{"tie_embeddings": true, "optimizer": "adamw", "lr_head": 0.00703, "warmup_steps": 243}
MLP neurons of a small language model. Each row is named by its layer, matrix (up: input weights; down: output weights) and neuron, and shows model dimensions 112-239. Each number is 128 + 32 x the weight over its row's rms, rounded and kept within 0 to 255. Numbers have three digits each.
After each neuron's rows, "fires before" lists the tokens most often just after its 100 highest values on Wikipedia text that the model never trained on; "fires on" lists the tokens most often at its 100 highest values on Wikipedia text that the model never trained on. A number after a token or word is its count.

L10.up1019:151135143160163104099117141184092129127135101119143148087137113144135134126139143142061121145131109078139142130107128129131102170134072118148149102086107168157155202127112112167099149133108145169088101140100157085123068118094124112116126162104144144133133174156110136161144109145050124164138119104132082147192093130175106126048175170153166110126112147109180119124137117098141138160151
L10.down1019:137109121110105064122097155112135151118113129115094148155115124144037089069157065114133166115183139146131163156162104165127134102121165121112126126153120129083087068152066183150251149073153156145108101158159125103132112131091186123101130093156160162137217169156145105171116125109167158125125106135170118113095092165144066137145093136130134110157137127072161143085110099103178143139102
fires before: ", " 21, ". " 19, "\n" 14, "." 12, "\n\n" 5
fires on: "a" 16, "s" 15, ")" 8, "om" 6, "ia" 6

L2.up770:126078172132146157157109155182135105113103113120146146171168177139124170131167080121126131160152112132085116161130159112125189102130141153107200149099087149132092146106103129115116090131138125079146197151094109093107103127107094109180103106120168139101107110117134174142114193200150095135139120142126196118161154128178101182078155065086090209168153141124104149120123162132133058132128
L2.down770:081099149110137088117125108105150112125164120134137124173100155089135175098121101134126132093183125151048177103037119113111122065129165143113109112158112176114135109183089121102051133154133138144165114146132185083083116108147131117075121126080167129147082105138120131134127177106134116138139101123164149138169141120126100185116157163121105160165140140083175132135152122093155188136104
fires before: "| " 64, "===" 15, "==" 10, "== " 5
fires on: "\n" 63, "\n\n" 37

L8.up590:178125152185172121191093113145093151145159140138173129149125132187152104163116116110143141188153094130119113068123146143177108091114109123159115128069150178122166170090110157112107146150128174151057119155123067094108148120158120127143119136145084165184091109141094147186148150122111148145096231137139102077188147070135079117099139140112092115102132117059149131161130162129112097102128
L8.down590:126161126169186154098159077102195118091109049134151129142152159105110141126084214135133094108129120145109145173097147156141080122135109081104175115139078090111193174126108092147134078132111097098099146083083215121095142161152107146163150145133123097123109145093128103131095123109105124085109137152166087122123139170121178172098091169118128088162119179155116101082126100117145108093147
fires before: ", " 16, "n " 16, ": " 15, "s " 6, "l" 4, "." 4
fires on: "e" 22, "er" 15, "re" 13, "ther" 12, "t" 6

L5.up473:161117122160133097130133126136066167180162121139117133121084126140139105123135189137076110140112140157166145095121087112101092137140141160124082078161047199154081173088103137119093138157170124117106128131112087130129117166154183117094038137158147113165114073128167126123126107134053137122121152133125155086199101099153106118096155173140141074126131120139157136108110169125143148111133
L5.down473:148127126129117127134091157102145159137131128141203169187095132166105131134147108126164130098093129141116106164107116104152087165170132172132128125101092210098096220132150160127150140097157142105156138147129147093103120078151177169080107134152130042119165139154092166136150128118111136150097071125149133177120145188182117153052140106145138131081145054149071103172149186069127079065112
fires before: ", " 31, ". " 22, "." 14, "s " 6, "\n" 5
fires on: "es" 18, "\"" 18, "ts" 16, "ure" 15, "ity" 6, "ce" 6

L11.up181:119093191133138109088109105088106101144131169164154125124118131175123116064141152151041169121154083155155109138104149137083120120163093178135111118171084165166130136101151125158081093134144088110135123115114163131107147131117133147125071127119161058109132129109113134122156096125098127137150117082106150113121078143156109147101144139176141188119136096114116134138132129106083057104084
L11.down181:125124121170109121134126132121124112114133167131162152148123126118000127103140134092128116161100127158133129102142086181098128135143129183118086096076082121096179078161151178102206114145126117043166113088158137131107118107105157104117145110154164158146210137165117069181140162101087156106077143148112145123154111144169191148141112150119159125131081095082127138097171173109094145142141
fires before: ". " 20, ", " 14, "\n" 11, ": " 11, "." 6
fires on: "s" 36, "es" 31, "as" 17, "x" 5

L10.up358:165142104182143122203123125139138155140131090125172181128124143116167146067144143104160140138114110069130190112087184126134157131163158100137131164096152179185197085093046156126110190187110159097141160084138156073126121134085122082174085094083112147120075126138137126128149127109098110132108134121124096118154134109150113137080120112117110108121158125061109149100142116175143151116121
L10.down358:070181176149100113117154066084116093133197115099130136139113105078168025124082160158115110180126098132125166126133132090141101161150158178105196160161085154082130119126141140165132128118117110092110161153178120176161084125119094125133128117153120151165105073088111116131140083156128111141153146146109101097142108115180098110107098124145141115083085189072142126127140126127122121105115
fires before: "e " 34, "e" 8, "w" 8, "el" 5
fires on: "re" 49, "ous" 14, "ov" 6, "ic" 4, "ev" 4

L11.up817:150132104099084157140078160197132160112177113144110118142152111107140148133112121125114129097138124135107153123128175100137120153202128095121140154066152105106175114159070108146095121173134096088173127149165110111097163086115093113135104132076069133138098116098140074203106136213095065121104121131180144151189110122109089118140135133097112173068190150111111123050112126127177166131172
L11.down817:195103141118140153105152135156092163172125069114160110108129158130104112142120147132126086105178191135131083127059124130096105129140173133187096172131118114146143161066043121151121198130155126124120136122053140149073175137160131095185094090096131129102120097127134112126123154162116154091141150088202126152118133112074087149124136075102128144069154120136097134160145103127134137138116
fires before: "e " 44, "k" 10, "t" 6, "w" 5, "at" 4, "e" 4
fires on: "re" 31, "il" 21, "ol" 16, "ro" 11, "oc" 11, "or" 6

L7.up301:086112114138173125094131073136117097163130101112087134099142136146136142107106152142080062207135098099136109106129111138048165128119144144074098132111110131143170179105159076128105112124173137149112127145074186090103118124136132146133090181115133133098112086152078132160134109118127138158135105103102175084137154055169143151127143151176157109132105121144153107123119124162100097139173
L7.down301:101126103140088114105112159122137117124124160126091126140096109097133107096146075183129116147138113154133132172103075163132149168092158085108116146047090157116164151097083140133177184110155154111202146163208164109109122130111117134098180164083168144110122129132108175141152095131050123152047153185150118142056125119140126100097102143166097079161175151135152127118132180111125146111164
fires before: ", " 18, "ol" 8, "\n" 8, ". " 6, ": " 5, "ast" 5
fires on: "s" 20, "ath" 14, "ts" 10, "5" 10

L5.up396:138101162146116157166079169134178171058103116105143167142138122134134158139243084115125085203171121134127153161104126067130165143100191100085164151175102162128076155125128114121113141142132121066149130152135095060127073150110126103123112134132180148062127125138140227181129183163156103138145110111125217099149092082168072099099134138117119155132158112132101150113102131180134098099140
L5.down396:086091151175177160092100124153199145102149097131179123119119107126128193129148133151093115145126097125136128142116125102144135160113138141157114148134099129120145117135151086077094169092191144132161127166089107082108076165136207128126181099080165070101146100144137125126160110109083040147090108080105172134112130115182118175106162177121082097136174158107166097117111124173139106129123
fires before: "===" 21, "= " 19, "==" 15, "| " 13, "== " 6, "S" 4
fires on: "\n\n" 87, "\n" 10

L2.up149:153103148143145130144049140114154155047097111121110151156151117141138164173188065123121123141169110161104125171104159128117172147103203118107192159148063147191072158080154124121112151144126108070144163209093138054128094088151105100141089130101146151129120121141137182131140173137131125121145095106103180076146109109175090109085137088167099130151194090131111118119126133151151102154114
L2.down149:126124131168131050125067096146086147093149114133155139142147080115139177157197089134124108117097154162142117159081158054147128143056138149132104112158097164119128073157144115192111161110171129096167243210112141104118108094161157069119129132072120091122122160030136134111125111130124103115122102132113148064152125115176109143108155163136067089147166117121161128130121103117113152149125
fires before: "= " 30, "===" 18, "==" 12, "P" 6, "S" 5, "== " 5
fires on: "\n\n" 100

L7.up147:117119134181136148145107122147125139086092060146145131117142084129155119141193104143158142094133188104150104086164171036131133170131111092033151155158164147078100100118131147150100165157122185030144174181152128147135113079113119138131096156136075135108107139110196160173105155104163128129125082118179171139203068052079148144109170133166113060150200112066118178110143123093082151123110
L7.down147:136095091152166103113138118169127148078155166129118085141152141105135145119055092098136105154141067147126087198107119172082113108085155162127127128177143141105098084118110128116132130136105138156046106117085157165116156116160192117126162089104104125062141177142118127133169127198103151154141117149149150080065144175154108086151179132151168155156129138221086127111177124171184102137118
fires before: "e " 21, "es" 8, "e" 8, "ed " 7, "ess" 6, "ing " 5
fires on: "id" 27, "of" 19, "il" 17, "ol" 10, "it" 5, "in" 4

L10.up374:115143153168172167155114116160078059154125102154135123162095108176170105113103129080093169166153133139101158111127202161187115093152086129149121149137109213108146129097128124165108166151097134140127131117091161117131122176115130155157138130104166099148092085114091085129149087125169094158128105071099084106130118123137111110095151118086120113082168111135138131123124184153190092137124
L10.down374:021133173092112141127099150079108129141079149132149090128110119123152131163121098093137086126155118075144170119069120138110125119109125133121156108146111096094182122085176092123152128179117081135130076120108178145111135125164070195116118150108132195066087123177147154092126122125160195115128106148122127146141116145151178163115122133186162086184093204124145084137159135127104103131132
fires before: "n" 22, "us" 9, " " 8, "al " 8, "| " 7, "us " 4
fires on: "for" 21, "ens" 13, "ol" 11, "tur" 9, "fic" 5, "R" 5

L7.up578:126132149165120131151112182065070149075112093136100175137168129098171114116184114108119136161127109083099176155139095153124125186150081110160148153065153119114146121130109166220109168150109116101204157130147142115118073112079079100151152097123096195139102151084170188213067148150113111139133055143183176130140112119129106122175145110141133122135157140121148126117123093139141131132097
L7.down578:077097070058108105131146068149171135131136128149133149184075176094173078126102123135124095085118102109158104161141179149119124099150154150125156109132132138126095109158158089137163121126134161120100081167090103115085128127109115118193178172099107170105099106099109089146117126134139158125119154123132125118134144130158200118130102135112119154159064129110144147131149093095127123175228
fires before: "n" 19, "e " 15, "es" 8, "s " 6, "a " 6, "l" 6
fires on: "in" 61, "it" 26, "id" 5

L10.up887:098181114115123119137148205146133179076120101159121129129128094148151187089171162102134128143115115128164125106140103078125170102185153094153119205127050163158145111111132160163104147153158131131171109128129129117054155124103122141155106099157117130106096058083127106138088150116124108175175050119149108090145148110131127142122138137084116133202108169134127163083102134169153096157151
L10.down887:136183118138077099151137165145135110175144127133102071101092194103163070150090094143085130167221075130105186166130147114191106106143089116050127118134134128131155162161161147158135092118141132079144134123170134187185125148162190098119114141154091104175097153114156145173154182081149106150117222129133096153130122144190177099158099096132117117142108149168073160180146119205144139126075
fires before: "ed " 18, "e " 11, "el" 9, "ag" 7, "on" 5, "es" 4
fires on: "ang" 15, "ann" 12, "ic" 10, "an" 7, "in" 7

L8.up291:131079165120157148133104113089126164130119131147133179142112110168146180136081136119118125151118094190091158055142098176143097129150117085098105135113088141101091145174107059090113153122083106141082124112101179121108100169132170143145150178163104150101124148147201214107193147129103090153156138090142111151110142128103091105150103089104170117094112153159103160147103175146180065088119
L8.down291:217177137149136179061139148125079163134155113118102134112115089143113148136134101136106106172130096114094117169162101133133114154085162142102088153134192203116087126116085161095175120102109160124125132196117164120215107135105114163101166162133174157107126168128185111210079113167133121127135107145184145114137134143184085168063070080147137061111094121126113169113110158141114111120125
fires before: " " 14, "tion " 13, "tion" 11, "st" 9, ", " 6, "por" 6
fires on: "si" 50, "up" 29, "ir" 4, "em" 4, "20" 4

L3.up219:136159113139147165151096179131156088119161136125160155174100139131125115113196137116137137171159109089109128102192131141127177112106109105088161125079113129121119118177127170166100136156185160086143147114071129117110145091071118167150107158107088130136118195049167191147124177160114106151146152181117086153084094109113113131139126078140113146120209089101102134174087160169122091147143
L3.down219:122146113150152185165150103088135129122146111120115165178129115101166057079127046117115152144153173152134165136073109152102136135093099210094040180180146121133153086159147137068097187144087107121180146130108150142155125056088185129082179074170065114143095178193078160130145122086156107117135174103140138095130067075140123103182157133120137198084123140126147158165142124096119128154119
fires before: "| " 60, "|" 13, "G" 5
fires on: " " 34, "| " 30, "% " 11, "A " 11, "N " 4

L2.up367:021146154124137163169103128106112126129153099135148134183126062108134105061120137130132126163131119141128128114135137121199117160163157151137128175164105106097185153136147086221123137157092097077121181100113129040144136133097170142159079117134181151114111150055132117150170104141095125124128112106117110186225111136117130142124112132111137188124183112105099116138113104106161112097084
L2.down367:087149103085140135197135079110116142065124121127145117177121052110112120063144134131121119140098128124114142113083121167188095134135106152125102153127155142104133113111113094195087148157171130082140196089135164054141123128124135135130041064152184118121103144069075115152176069171158145137162133132108149149192114098172132188142141109120188116139186166104119140114116085062185143112102
fires before: "e " 25, "us" 11, "ly " 10, "us " 7, "tic" 5
fires on: "ens" 51, "ous" 46

L7.up323:110186118172142182158091075108134144140173140144153140055152109130192109134154174117145109167114102147102205076155140135133096137087123174138144140154174155136196145113123129148116150164162151144133104106090173112121107111127140079206142079104087101133077113133114092157104114118136118164109193133100167094195120128076135124165125148077097134082144113145124142169111149094162118051153
L7.down323:098144138086102033129180114147123117090098150152153108154098138149130124106130120064050147170144154144085147141112167149123099124150153116149082145125088101155117126108110119036131105161128074161121128131132103079160105081107150147113222130120043094092127140199132155112131146124169143084084177080108152090128130080116106131148097150137132105158131204094163095066151165088178103103159
fires before: "n " 20, "in" 18, "ed" 14, ": " 4, "ig" 4, ", " 4
fires on: "ther" 20, "ce" 19, "ig" 17, "im" 10, "e" 9, "ap" 7

L10.up704:113160167099116135146109087145165129066127150130149128112102096100144179040159118103171109095148136113090140136116153130165129102129151057160130181127100120182170115153090146090107192182116105117213120170102105094124109105182154127093112146095082125162122149142172151094157179078108074138147093142085111143118184129116101091146154106159140167093206118130139085128088142155104115125162
L10.down704:168153172135133144101105124123178132128152000139169141164120130108140114140158127187151139000146177145089145142113108144152123163210115074105173116145096180128122138123081110123081168127116111128078175120139183105140129100062144169079134120100099135133129066127076173113084167129121201155130171148119147150119102148121159170165136148122103144110102174143144115108105134119119086094135
fires before: "or" 29, "| " 23
fires on: "ist" 29, " " 23, "m" 5, "aw" 4